From a checkpoint of a small transformer trained on Wikipedia: tied embeddings.
MLP neurons of a small language model. Each row is named by its layer, matrix (gate and up: input weights; down: output weights) and neuron, and shows model dimensions 96-223. Each number is 50 + 10 x the weight over its row's rms, rounded and kept within 0 to 99. A neuron's up and down rows have the sign that makes its largest values positive.
Before each neuron's rows, "fires before" lists the tokens most often just after its 100 highest values on Wikipedia text that the model never trained on; "fires on" lists the tokens most often at its 100 highest values on Wikipedia text that the model never trained on.

fires before: "d", "v", " to", "m", " be", "ased"
fires on: " not", " ad", " rele"
L7.gate74:36 49 57 60 43 63 57 46 48 52 47 31 41 49 57 55 38 55 44 55 58 61 57 63 38 55 63 60 52 35 58 49 42 41 72 55 33 37 68 56 54 59 42 46 63 53 64 51 60 54 49 35 39 29 53 52 39 46 42 50 73 51 58 25 49 58 45 55 50 42 66 71 53 52 40 63 53 46 49 38 72 53 32 41 49 40 65 50 48 55 49 46 51 55 55 45 30 55 50 39 42 43 43 63 40 56 61 58 64 34 61 35 57 55 52 49 52 52 54 29 33 58 51 46 84 48 69 52
L7.up74:40 60 59 70 58 60 50 44 60 56 65 54 50 68 41 58 35 74 29 46 63 41 66 65 63 48 44 52 37 42 28 53 39 46 35 43 50 61 55 54 48 46 47 56 59 45 61 68 45 60 48 53 41 59 58 52 63 46 45 41 55 50 58 59 49 58 39 46 44 41 54 44 60 42 42 53 37 56 36 54 50 44 58 35 53 63 36 62 56 59 55 53 57 39 54 29 56 24 56 45 44 56 31 52 44 40 57 42 26 72 49 52 64 48 54 48 48 57 55 59 50 37 62 60 60 49 37 44
L7.down74:51 61 63 49 38 68 65 47 47 55 46 43 52 47 50 45 51 59 47 53 65 63 46 77 60 58 51 63 40 30 48 42 45 30 57 51 53 63 50 48 62 39 42 69 58 52 60 35 50 37 51 45 52 49 27 39 48 57 47 53 64 47 59 49 61 43 46 65 42 65 59 53 44 69 51 65 51 36 67 38 40 46 44 54 41 43 52 56 51 63 51 39 54 32 62 54 44 46 35 62 61 44 64 54 53 54 62 60 51 46 51 47 58 57 42 62 48 50 61 40 46 41 61 50 71 42 54 59

fires before: " a", "um", "ern", "ed", "el"
fires on: "od", " is", "ix", "use", "ark", " was"
L5.gate175:45 50 60 60 44 69 49 35 53 46 37 38 47 68 46 48 63 50 60 56 35 50 40 74 44 41 33 57 46 52 56 49 54 40 73 57 69 50 62 38 42 44 53 57 61 51 49 56 62 39 46 47 46 50 53 49 46 63 41 46 42 56 44 56 56 49 52 44 40 31 59 59 59 45 64 47 57 42 50 45 49 36 59 44 44 39 45 34 60 38 36 49 64 58 39 48 47 41 35 52 35 55 40 62 34 51 38 52 53 40 45 37 29 55 36 62 56 40 66 62 42 66 43 48 56 66 47 48
L5.up175:60 43 54 48 52 52 67 50 63 45 28 39 51 50 62 53 62 33 65 40 61 56 43 51 54 41 31 60 38 42 51 50 44 45 55 55 75 66 58 37 41 43 54 49 42 57 48 52 42 49 32 49 39 49 64 64 52 58 57 46 62 55 50 56 60 63 47 51 56 43 57 60 42 36 37 57 58 47 40 49 61 60 43 42 44 58 54 50 57 42 47 58 56 65 20 42 56 57 50 49 18 56 42 57 21 57 42 35 69 57 45 43 53 52 55 56 49 44 55 57 62 39 48 60 35 53 63 58
L5.down175:48 43 53 57 45 47 49 62 35 79 52 44 46 21 65 44 48 52 55 38 47 53 49 42 57 44 53 43 41 49 59 58 53 46 59 75 51 68 31 59 36 59 60 51 67 63 56 43 35 44 46 44 51 53 49 63 65 74 64 54 29 66 50 60 46 37 46 48 62 45 35 71 41 37 66 51 57 63 43 58 46 51 48 45 56 26 76 56 48 39 59 65 38 42 43 46 56 34 61 61 41 64 52 42 47 57 29 39 45 55 42 46 49 54 46 29 61 67 56 60 45 61 51 32 50 35 43 53

fires before: "le", "any", "r", "ass", "art"
fires on: " comp", " Ch", " ch", "areer", "amp"
L3.gate5:50 50 54 45 47 51 54 45 63 63 55 61 42 52 46 44 35 64 62 40 37 58 42 56 51 53 88 67 67 42 49 39 75 57 49 44 43 53 56 48 40 55 56 37 51 66 55 39 38 53 38 50 57 34 60 55 54 46 46 57 51 72 52 31 49 67 43 78 55 46 46 35 50 56 42 45 59 58 48 38 67 65 44 41 38 47 58 57 62 51 57 65 58 63 32 43 46 37 57 41 62 55 55 39 44 43 64 52 29 56 53 64 71 50 43 56 67 55 47 63 37 37 43 43 56 43 66 62
L3.up5:38 35 55 45 31 37 42 48 62 28 55 48 66 44 51 66 38 57 40 46 60 34 60 52 47 53 58 69 54 36 44 49 48 44 57 51 50 42 46 56 48 55 52 46 42 63 54 44 64 47 51 55 54 42 58 67 52 44 57 49 53 48 44 48 37 34 42 52 33 52 32 57 40 41 34 37 57 42 60 53 69 65 46 56 51 50 61 54 60 63 46 48 60 42 38 60 57 42 64 50 54 51 64 41 58 52 40 35 49 41 59 21 60 78 43 55 52 61 49 62 35 35 43 40 48 40 73 43
L3.down5:38 54 54 52 34 56 57 59 53 45 48 64 60 45 52 66 43 48 33 33 52 51 51 56 56 55 52 50 45 56 57 50 48 49 44 41 48 45 59 54 47 51 50 57 48 63 54 44 65 30 51 45 48 50 20 30 53 44 59 54 53 56 25 52 43 42 46 57 38 41 49 59 40 51 53 19 35 51 56 53 47 62 46 62 48 61 74 61 57 58 44 59 46 68 41 40 52 35 62 50 50 46 70 36 59 32 41 51 39 42 70 56 47 56 52 49 49 60 38 49 31 53 41 63 54 45 59 32

fires before: "y", "um", " of", "e", "ern"
fires on: "od", "use"
L3.gate703:61 51 49 53 53 51 65 56 67 35 45 40 28 54 47 44 48 41 53 33 50 33 47 55 50 43 44 30 26 44 67 53 53 26 50 62 48 51 45 31 42 52 53 46 52 50 59 57 48 59 45 63 40 27 58 55 52 48 37 52 48 55 54 46 31 56 44 42 49 59 62 50 40 42 29 45 44 44 38 51 53 52 45 60 40 43 48 56 53 45 50 56 65 46 41 54 49 57 34 58 60 33 41 50 32 58 51 53 56 51 46 58 50 57 59 57 35 67 50 64 46 48 62 45 49 48 50 49
L3.up703:55 40 37 56 59 41 58 46 47 36 47 33 38 50 61 46 36 56 54 41 55 55 57 55 56 61 44 47 42 52 35 35 34 45 57 60 55 41 44 27 46 40 46 43 42 62 53 48 47 75 53 56 38 32 58 56 51 65 45 45 67 47 40 58 48 54 35 50 45 53 50 49 45 46 43 30 42 58 58 41 51 61 43 64 47 36 42 51 45 26 42 46 47 49 45 53 50 51 44 71 61 45 35 39 28 50 58 44 56 43 59 54 57 49 61 68 51 64 47 60 52 47 63 36 39 58 46 42
L3.down703:49 38 48 77 48 37 59 62 54 41 44 46 30 53 66 60 35 51 65 41 50 56 39 64 44 50 37 28 29 46 69 69 58 36 49 69 32 44 32 41 49 41 54 54 50 48 52 66 46 49 45 62 33 45 55 40 46 42 51 56 57 43 43 40 56 58 38 37 50 57 47 62 55 20 40 38 50 52 38 46 53 66 50 52 43 44 59 58 66 52 49 66 53 61 56 54 52 58 56 58 52 48 43 46 43 63 48 48 68 50 42 55 56 44 66 51 43 56 51 63 45 46 66 33 49 53 38 45

fires before: "un", "on", "and", "it", "iss"
fires on: " comm", " Comm", "m", " Br", " ac"
L9.gate616:55 65 49 60 51 60 39 53 67 53 48 39 61 50 50 45 37 45 48 36 47 56 59 32 40 42 51 57 44 45 50 45 49 35 56 70 65 41 50 36 71 45 31 47 51 58 48 49 61 55 57 58 42 81 48 35 50 74 32 51 48 40 50 54 51 71 50 41 48 53 59 58 40 60 53 50 51 61 70 40 44 41 53 51 51 55 48 41 43 43 64 40 35 52 67 59 32 39 49 31 35 44 46 41 29 61 29 56 43 33 56 53 46 48 57 57 66 63 41 56 41 60 54 61 70 50 56 47
L9.up616:49 66 67 41 39 44 56 68 60 49 56 47 62 53 53 62 50 41 55 36 33 44 45 42 44 38 43 56 48 76 52 44 48 64 39 62 50 41 82 39 49 49 36 53 50 24 38 62 53 69 39 57 38 37 43 51 61 44 26 51 57 46 50 43 45 57 46 65 55 46 45 70 47 48 52 51 50 42 55 41 57 57 56 40 42 50 54 25 36 51 46 39 42 54 48 52 56 43 47 53 51 63 50 51 48 50 39 67 48 37 53 34 52 46 49 49 51 61 43 52 55 36 49 49 49 64 60 38
L9.down616:58 36 61 46 47 31 51 48 63 25 39 53 56 77 61 69 55 48 60 43 53 46 57 59 76 48 52 49 55 40 48 52 44 49 58 33 59 59 68 44 50 49 53 42 50 58 46 52 58 37 47 48 37 53 51 47 68 68 41 52 49 55 53 48 51 33 68 39 54 34 40 56 61 52 54 58 54 70 52 50 48 46 59 51 44 55 40 50 44 57 57 48 49 72 58 65 47 42 48 60 16 33 45 45 50 43 66 77 37 46 46 57 62 40 55 40 54 42 74 50 52 43 51 62 59 46 64 27

fires before: "ess", "ional", "or", " and", " pe"
fires on: "f", "ess", "or"
L6.gate624:28 64 52 58 62 65 45 61 57 58 53 45 64 58 67 50 59 36 51 38 43 33 74 53 40 25 32 41 55 49 38 58 49 56 42 51 44 46 47 52 63 59 56 42 50 36 41 56 53 64 59 67 34 47 55 58 56 70 51 68 56 47 49 71 48 55 51 41 59 48 46 58 49 63 43 60 46 43 41 39 54 44 34 46 50 63 37 52 67 51 48 43 49 48 53 66 63 50 47 53 56 49 62 53 54 70 45 64 48 51 55 38 52 57 46 41 51 60 53 51 46 44 49 41 58 42 49 52
L6.up624:44 63 53 65 58 56 59 62 46 29 53 47 54 59 52 53 47 47 42 57 56 65 58 62 50 50 68 64 56 47 59 77 46 39 32 40 34 48 49 43 58 69 28 47 50 32 50 51 54 44 40 48 52 57 36 66 36 57 45 44 65 42 53 44 61 54 30 55 51 54 45 72 51 46 53 42 68 38 40 42 49 47 44 55 53 63 36 47 34 61 62 40 63 58 54 41 49 49 58 68 55 41 49 61 55 67 41 55 59 57 51 57 36 49 45 39 41 54 60 43 59 43 31 56 50 36 43 49
L6.down624:45 46 53 72 45 38 33 36 43 58 49 65 67 40 38 44 61 65 39 45 52 34 47 56 58 40 52 65 55 40 53 29 40 49 61 49 59 48 52 48 47 68 43 48 45 60 29 49 62 49 58 52 71 62 36 75 57 43 46 57 66 40 46 59 37 50 60 62 36 38 41 44 61 70 55 48 50 53 41 56 37 53 51 40 54 60 49 60 86 42 43 61 56 40 63 38 38 37 48 57 43 47 57 47 49 61 69 59 46 59 51 47 34 67 57 46 37 41 45 48 51 38 49 61 63 41 41 40

fires before: "v", "d", "ampions", "m", "ar"
fires on: " ad", " Ch", "h", " Ad"
L6.gate636:52 41 47 70 50 65 52 27 44 30 53 43 68 44 43 63 51 40 34 37 59 53 63 67 64 59 63 47 50 75 48 43 36 50 67 48 49 34 60 36 67 58 49 64 59 45 48 52 46 54 43 63 45 30 44 69 42 47 41 58 53 40 23 51 48 50 44 51 46 38 38 48 56 48 51 52 58 33 63 58 63 51 44 48 42 48 54 46 49 52 47 46 48 57 52 49 53 40 65 48 27 59 41 63 19 50 66 45 55 57 49 60 58 46 42 31 63 64 71 56 56 35 44 46 45 61 57 41
L6.up636:49 44 52 49 43 51 41 52 44 59 47 64 56 58 62 41 38 59 55 61 46 62 69 62 44 62 61 43 61 38 31 51 61 58 53 57 43 47 57 55 55 37 55 53 50 47 47 43 59 54 38 56 51 63 43 55 34 62 55 56 45 55 49 60 35 49 40 44 47 43 58 41 35 52 40 44 60 50 52 61 63 43 41 33 46 47 41 49 52 65 50 25 54 36 33 49 53 46 46 29 54 48 40 48 54 48 63 62 51 31 46 47 53 51 62 74 43 60 57 60 62 47 51 66 58 48 54 45
L6.down636:34 47 61 55 41 64 49 57 46 62 56 38 52 32 50 72 42 74 39 59 55 61 55 51 58 55 49 58 37 47 47 42 40 28 63 43 46 56 43 63 51 56 48 72 46 56 47 36 54 32 34 66 30 40 38 48 57 41 45 32 53 44 53 46 42 51 56 36 45 51 43 69 46 49 53 25 55 60 49 38 65 50 41 43 49 61 65 55 54 44 45 58 54 50 53 48 71 60 57 40 39 49 45 47 75 76 65 42 43 40 31 64 47 53 43 49 49 49 61 47 32 46 57 43 52 29 62 28

fires before: "le", "lect", "a", "on", "at"
fires on: " col", " Col", " fl", " found", " Co", " cl"
L2.gate680:53 48 60 46 41 43 52 39 50 28 56 55 57 49 56 49 59 66 40 27 51 51 55 31 45 49 59 44 47 48 50 46 48 64 51 55 67 41 57 56 49 59 59 37 35 45 49 32 54 60 59 58 43 41 53 62 51 60 38 57 44 44 51 66 52 61 25 55 43 42 50 53 43 45 50 58 38 60 66 54 63 50 16 58 45 55 56 41 44 72 49 43 49 44 54 46 55 28 48 46 34 40 51 50 33 44 49 56 46 17 50 58 52 50 53 41 55 39 65 45 51 36 38 53 72 44 58 63
L2.up680:46 66 62 24 48 52 49 36 57 43 52 39 61 32 46 42 52 80 41 38 42 40 55 44 42 51 62 42 35 40 44 42 50 49 45 31 68 41 46 47 59 56 61 36 49 40 49 47 58 61 57 52 32 39 60 72 52 59 56 56 18 53 47 50 54 50 42 50 54 40 59 53 45 37 60 59 62 61 60 65 67 60 39 54 57 57 53 39 45 62 45 34 63 51 51 58 64 44 40 36 53 38 52 36 55 47 53 63 46 20 50 55 52 53 49 61 55 51 55 53 52 34 43 60 46 63 54 66
L2.down680:36 63 72 55 37 38 53 43 43 30 48 53 45 38 44 63 46 61 42 31 54 38 52 45 43 39 47 18 50 53 51 35 52 42 52 69 53 38 53 69 60 49 62 43 40 50 45 48 44 50 47 57 34 51 55 53 42 60 56 40 51 50 53 45 63 50 49 63 56 54 66 42 49 29 67 43 56 64 59 60 49 42 49 75 38 57 54 49 38 62 61 55 47 51 51 46 63 32 34 41 44 39 48 43 58 46 51 70 36 35 48 56 32 44 44 41 54 36 53 44 58 51 40 67 56 43 59 44

fires before: "le", "ough", "or", "an", "rough", "ir"
fires on: "th", " th", "ath", "oth"
L6.gate79:53 53 37 36 53 39 61 43 64 59 47 54 65 44 65 52 53 38 55 44 50 59 49 43 53 64 49 32 52 41 49 56 70 37 67 43 36 49 52 33 47 55 48 45 51 53 54 46 40 50 44 59 50 36 55 45 49 33 51 62 56 49 64 49 52 48 47 71 46 60 56 45 46 47 45 52 51 66 78 57 52 51 42 59 54 63 41 52 51 48 57 27 75 48 44 50 38 43 47 38 52 54 42 59 62 51 33 31 50 29 57 42 44 39 38 50 63 44 41 60 46 29 34 61 37 61 58 54
L6.up79:60 56 44 54 59 41 57 62 49 63 53 62 60 55 71 23 60 32 55 56 40 64 52 45 64 57 53 71 61 41 37 69 53 32 55 54 48 53 55 51 51 60 67 34 57 56 55 52 43 57 34 67 50 55 52 33 34 48 38 53 63 49 60 54 53 56 42 69 52 63 66 49 53 43 50 58 46 56 58 43 55 57 57 49 31 41 35 52 45 56 45 29 72 57 62 49 32 35 36 45 47 70 55 63 54 58 65 50 44 49 70 54 46 33 56 55 39 41 47 50 67 55 48 64 54 45 51 46
L6.down79:57 61 49 43 45 40 62 40 40 52 53 46 49 52 56 63 53 51 39 44 64 63 47 57 50 36 61 45 33 36 49 34 65 40 43 61 44 53 52 39 59 69 53 56 52 46 45 48 41 38 55 77 30 41 58 45 28 44 50 49 56 40 48 51 57 54 60 55 58 25 64 38 60 64 48 47 49 60 56 60 45 42 49 59 54 57 51 43 56 54 57 45 57 41 63 46 43 52 49 53 46 48 56 56 62 51 54 61 33 59 46 48 40 47 47 40 51 35 41 63 40 59 40 52 36 48 49 53

fires before: "le", "lect", "ed", "on"
fires on: " col", " Col", " serv", " pr", "erv"
L7.gate653:62 64 43 57 59 47 34 52 65 41 58 39 42 53 56 67 50 35 40 74 56 52 44 39 47 48 39 64 57 53 46 63 42 67 55 55 53 44 55 35 43 56 66 43 50 31 42 57 65 45 57 63 31 75 49 47 51 47 46 59 40 43 43 57 50 59 38 39 60 24 49 40 51 59 43 57 36 65 39 48 47 56 47 84 36 34 61 53 63 58 66 48 54 57 57 46 51 55 46 44 56 46 58 47 43 35 53 55 46 56 50 47 65 49 47 37 48 37 56 49 49 29 39 50 57 71 61 55
L7.up653:51 51 43 43 38 47 29 52 54 59 40 43 64 47 48 50 42 58 69 46 60 49 64 60 55 48 55 54 42 47 34 60 62 52 42 55 43 40 55 36 39 60 46 38 25 48 48 40 60 56 49 63 51 52 58 49 52 34 49 35 56 56 48 53 61 50 42 55 53 47 50 44 57 39 48 51 60 64 47 67 67 39 65 36 62 57 39 35 37 49 51 45 53 50 71 48 56 58 71 61 37 50 61 41 44 51 42 67 40 45 46 61 71 40 55 69 60 47 49 62 55 57 28 45 46 48 47 46
L7.down653:38 57 54 27 43 51 28 53 48 51 48 47 61 58 68 48 35 58 43 38 55 48 67 45 34 32 52 51 54 49 32 52 45 54 42 57 52 64 55 44 55 57 60 37 45 44 48 63 47 47 48 22 38 48 48 50 44 64 53 27 62 29 58 53 54 40 54 39 51 39 53 58 36 37 65 51 34 67 39 47 39 53 48 67 59 67 55 48 64 48 52 39 55 74 39 43 39 35 62 45 56 61 36 50 56 37 52 49 44 55 38 51 51 49 27 43 36 64 54 55 65 28 42 44 77 60 46 56

fires before: "==", "d", "v", "m", "y", "B"
fires on: " ad", ".\n\n", " Ad", " S", "==\n", " ==\n"
L3.gate570:47 41 63 56 54 71 54 44 33 45 58 46 48 25 49 54 44 40 36 57 52 49 55 46 54 52 47 46 53 62 30 41 49 34 46 53 52 43 51 48 42 41 56 45 67 42 45 44 39 47 39 52 46 34 66 54 52 54 60 54 61 57 60 49 46 46 52 58 46 55 50 60 27 27 44 44 57 46 62 47 63 37 50 33 48 46 49 32 44 45 43 56 54 52 53 52 42 37 59 59 60 67 44 66 47 46 73 47 45 49 51 45 50 44 51 62 44 50 71 41 50 58 39 57 60 57 75 45
L3.up570:50 53 56 68 38 60 45 39 51 56 51 52 55 23 74 61 50 56 53 70 43 36 52 48 53 54 41 40 50 39 19 41 51 48 50 71 46 45 53 35 43 19 55 37 63 50 40 37 34 46 46 72 39 26 51 42 49 47 44 54 73 57 60 36 50 50 56 51 46 45 52 47 36 38 49 42 57 57 65 47 73 41 43 35 40 60 38 36 45 30 49 59 45 54 33 42 39 53 57 77 59 60 58 61 44 52 72 57 60 48 54 57 63 50 49 63 50 49 55 52 55 58 40 49 52 43 72 29
L3.down570:55 44 51 50 41 58 51 44 61 62 46 49 38 40 45 62 54 47 40 49 49 53 45 69 39 63 46 41 49 36 45 39 50 38 42 61 69 48 56 47 44 38 32 57 73 47 29 42 42 42 48 49 43 47 25 54 57 46 68 39 69 57 63 55 55 31 53 42 39 45 59 50 42 41 53 47 68 70 40 61 61 33 48 46 51 66 56 51 47 25 45 43 45 53 52 45 47 38 50 53 50 66 49 60 55 49 49 63 49 52 72 59 43 59 38 61 51 54 50 51 58 57 38 44 40 44 68 41

fires before: "rough", "an", "ir", "om", "ose"
fires on: " th", " Th", "od"
L3.gate56:36 50 49 60 48 44 67 64 49 42 54 57 40 49 57 40 47 34 44 46 42 52 35 63 51 58 48 45 53 44 44 56 63 46 60 47 67 51 38 30 56 22 45 65 67 50 55 42 39 49 46 55 33 51 59 44 45 40 35 70 67 60 48 34 35 50 46 56 48 65 54 57 43 51 42 55 52 61 55 65 55 48 51 62 34 46 54 48 57 53 42 59 61 50 70 50 57 53 62 46 43 61 47 47 35 72 54 38 52 55 63 45 37 44 50 51 67 44 45 63 53 55 43 64 38 48 60 51
L3.up56:26 49 57 62 45 54 63 53 56 42 54 62 48 50 62 46 50 46 37 42 44 61 31 60 36 72 49 46 49 48 39 59 53 45 57 55 54 61 54 26 55 30 33 50 65 55 46 31 38 57 58 54 33 69 53 53 41 35 39 64 65 61 56 46 43 49 44 65 57 66 60 55 50 52 39 56 43 55 41 55 48 54 42 64 39 56 44 43 53 50 39 45 64 60 47 56 48 58 51 43 46 54 49 46 19 58 45 33 44 58 63 46 45 38 40 53 63 49 43 66 42 56 35 54 49 46 63 61
L3.down56:50 64 50 57 49 32 59 78 48 63 47 33 55 49 46 53 43 40 47 39 48 54 27 69 38 34 54 42 44 35 49 73 50 38 55 57 42 50 41 39 43 53 34 72 79 51 52 33 33 35 49 66 37 41 55 55 44 29 48 52 68 55 49 41 77 52 60 67 44 57 48 60 42 46 60 58 52 62 40 60 31 53 53 57 44 58 52 44 57 47 44 52 56 55 66 37 60 53 40 33 57 61 42 67 65 61 48 32 51 66 49 52 36 45 41 45 55 43 61 57 42 35 57 42 43 39 57 46

fires before: "le", "lect", "or", "on", "a", "m"
fires on: " col", " Col", " ar", " would"
L11.gate89:50 58 36 44 36 44 49 53 56 57 47 43 37 44 56 50 64 51 46 34 47 58 37 35 45 41 54 55 43 47 56 47 57 30 69 55 39 36 43 51 51 56 51 29 36 41 63 49 49 69 38 36 24 53 49 58 41 55 51 58 38 29 53 23 53 37 54 52 52 47 48 38 65 39 32 52 33 67 27 59 54 37 49 68 39 48 48 44 55 52 60 47 57 55 44 48 44 38 74 36 54 52 42 56 41 55 52 66 48 41 40 62 33 65 47 36 50 43 50 45 62 53 36 65 65 40 60 57
L11.up89:39 44 64 35 45 54 53 41 43 50 54 56 55 51 66 73 56 57 42 53 51 34 27 60 44 54 46 47 46 41 56 64 52 49 44 62 62 40 48 37 37 57 55 56 53 37 51 62 43 44 41 79 52 54 63 49 61 48 51 55 54 62 52 50 51 58 41 61 60 64 51 63 48 72 52 58 56 83 55 49 52 60 42 44 48 43 44 34 42 63 70 30 62 57 49 52 51 52 44 58 55 54 39 39 56 44 54 59 56 57 43 64 54 48 17 50 55 52 52 50 63 46 66 55 76 50 56 52
L11.down89:62 50 46 42 36 59 52 52 35 50 57 54 55 54 59 33 59 58 55 56 48 52 56 55 48 51 48 35 48 53 60 67 60 56 59 43 37 37 39 58 48 58 62 43 43 56 48 53 31 74 46 57 40 66 36 29 64 49 44 46 61 61 38 46 54 52 53 49 59 55 60 47 51 46 43 44 36 58 59 59 46 50 53 62 52 39 61 46 45 51 54 38 55 50 37 61 62 47 48 47 50 40 50 34 39 32 52 58 47 51 40 56 54 53 45 57 51 59 70 41 45 48 43 49 57 50 58 63

fires before: "end", "et", "os", "art", "le"
fires on: " comp", "ep", "u"
L6.gate598:57 37 64 43 50 59 43 55 54 34 36 54 40 42 41 68 42 47 50 50 45 65 50 40 34 44 58 49 33 60 46 44 65 45 30 49 43 43 43 53 35 42 55 32 55 59 46 65 42 46 42 48 54 58 52 48 49 49 39 54 37 54 49 41 42 48 47 47 54 55 61 57 54 48 55 59 54 35 63 37 65 59 43 52 47 47 37 71 51 49 41 61 82 45 26 48 60 45 60 43 49 43 49 22 53 47 22 31 48 69 53 42 30 72 53 57 39 43 39 63 64 55 38 64 52 60 45 44
L6.up598:35 47 54 37 41 45 66 52 69 49 46 41 54 46 62 60 45 49 53 44 54 55 59 55 51 51 49 52 51 39 67 45 59 55 48 62 34 54 54 66 44 40 43 42 46 53 59 47 55 44 47 58 63 48 57 54 56 37 49 29 29 57 47 53 38 41 40 54 40 52 46 56 41 52 60 52 53 44 42 31 39 54 48 48 47 50 43 57 33 50 27 65 56 58 42 54 43 55 44 34 62 52 49 42 46 51 40 62 41 44 46 56 71 53 49 50 52 36 26 61 58 38 40 46 50 44 63 40
L6.down598:73 67 59 47 51 51 57 59 57 47 37 57 51 43 46 59 51 54 65 29 59 39 41 48 62 49 45 50 62 67 61 62 56 48 41 53 49 66 38 55 51 47 51 44 48 50 44 52 54 36 38 59 36 50 27 49 53 66 47 36 31 56 52 53 79 45 58 50 48 57 25 67 46 44 55 48 53 58 46 55 44 59 37 42 51 31 48 36 70 67 44 49 67 32 51 30 60 49 46 47 48 50 67 40 52 61 41 55 34 62 62 50 40 36 64 48 49 47 30 42 28 41 40 48 53 63 67 47

fires before: "art", "ar", "end", "ort", "ubl", "hen"
fires on: "ep"
L5.gate660:54 52 59 53 47 52 47 46 68 52 46 49 60 68 50 43 48 54 43 49 54 49 47 51 39 55 52 45 59 43 66 40 59 61 60 66 44 52 53 40 46 38 50 27 66 50 66 54 48 70 35 58 60 48 45 38 42 38 24 50 41 63 55 47 52 64 49 50 57 49 57 68 42 41 55 68 43 59 35 58 69 46 46 55 59 42 53 63 43 42 40 54 62 54 40 38 55 41 46 31 53 54 51 56 57 43 47 43 34 57 62 21 51 46 65 33 53 46 40 59 41 43 59 62 50 22 44 59
L5.up660:51 62 58 54 42 62 42 64 66 44 39 44 54 42 58 67 47 44 57 64 45 45 42 44 51 55 40 58 65 58 30 50 65 52 43 61 56 73 47 54 49 56 62 29 49 50 58 54 61 51 44 40 60 67 61 42 54 41 49 30 46 45 46 44 46 56 47 44 44 49 60 56 56 39 58 43 53 39 55 42 54 57 47 34 72 40 50 64 31 51 50 37 57 43 50 46 41 41 46 34 57 57 54 55 77 45 63 54 34 50 32 54 44 50 56 39 52 50 42 45 65 67 55 66 37 35 36 27
L5.down660:60 50 60 35 70 44 56 49 51 46 40 62 50 49 42 46 37 33 43 54 50 58 45 46 62 41 57 46 65 60 69 35 52 64 41 52 45 67 59 33 48 49 71 50 39 41 40 53 69 52 43 44 54 48 46 42 62 40 50 41 47 56 54 56 50 63 48 50 62 64 40 51 47 41 49 47 47 53 72 56 50 42 51 42 61 34 55 40 52 45 44 40 57 39 65 55 34 58 42 49 39 62 59 53 68 54 49 44 46 49 41 48 27 48 51 44 56 46 56 35 45 31 48 53 47 34 59 48

fires before: "un", "it", "le", "on", "an", "and"
fires on: " Comm", " comm", "st", "ist", "th"
L9.gate166:52 61 52 55 46 54 50 45 43 36 43 46 61 47 63 56 41 46 52 51 33 56 67 24 63 52 44 51 52 48 59 49 58 32 37 48 50 56 52 48 53 47 40 39 64 38 65 48 42 33 35 50 48 47 53 58 45 63 44 30 40 47 60 55 50 52 46 50 40 51 60 59 64 49 53 56 34 40 64 37 37 48 47 64 39 49 55 39 50 53 47 28 47 45 51 61 34 45 49 39 45 52 47 51 21 57 46 72 34 52 48 51 46 37 42 55 68 49 51 58 35 33 38 49 42 47 49 53
L9.up166:41 54 64 57 42 54 54 56 55 42 51 47 45 59 52 43 45 42 42 52 56 61 54 57 66 45 53 49 50 51 37 40 47 71 40 59 66 42 49 49 34 56 57 62 70 59 42 54 63 37 40 61 59 41 35 63 36 49 54 55 31 65 32 35 62 59 43 63 59 55 63 59 58 56 52 57 42 46 51 28 56 52 70 67 50 51 48 47 57 62 28 60 41 32 63 60 50 58 59 46 53 60 44 33 45 57 57 47 43 41 48 60 55 49 32 70 46 63 71 41 63 39 47 38 48 53 29 50
L9.down166:70 50 43 29 51 37 48 45 53 46 49 40 62 48 62 69 38 52 56 47 28 48 51 39 52 45 45 67 41 41 34 24 52 35 29 41 48 55 63 41 50 41 55 37 59 43 52 57 64 37 51 53 71 39 40 67 49 49 44 41 46 47 50 51 54 38 40 36 64 58 58 68 42 52 61 49 58 36 45 42 48 48 54 53 39 62 53 46 62 49 27 77 46 46 47 48 46 49 44 53 56 51 58 56 42 51 55 58 44 44 53 41 34 68 55 34 74 38 39 60 43 43 34 47 53 57 65 51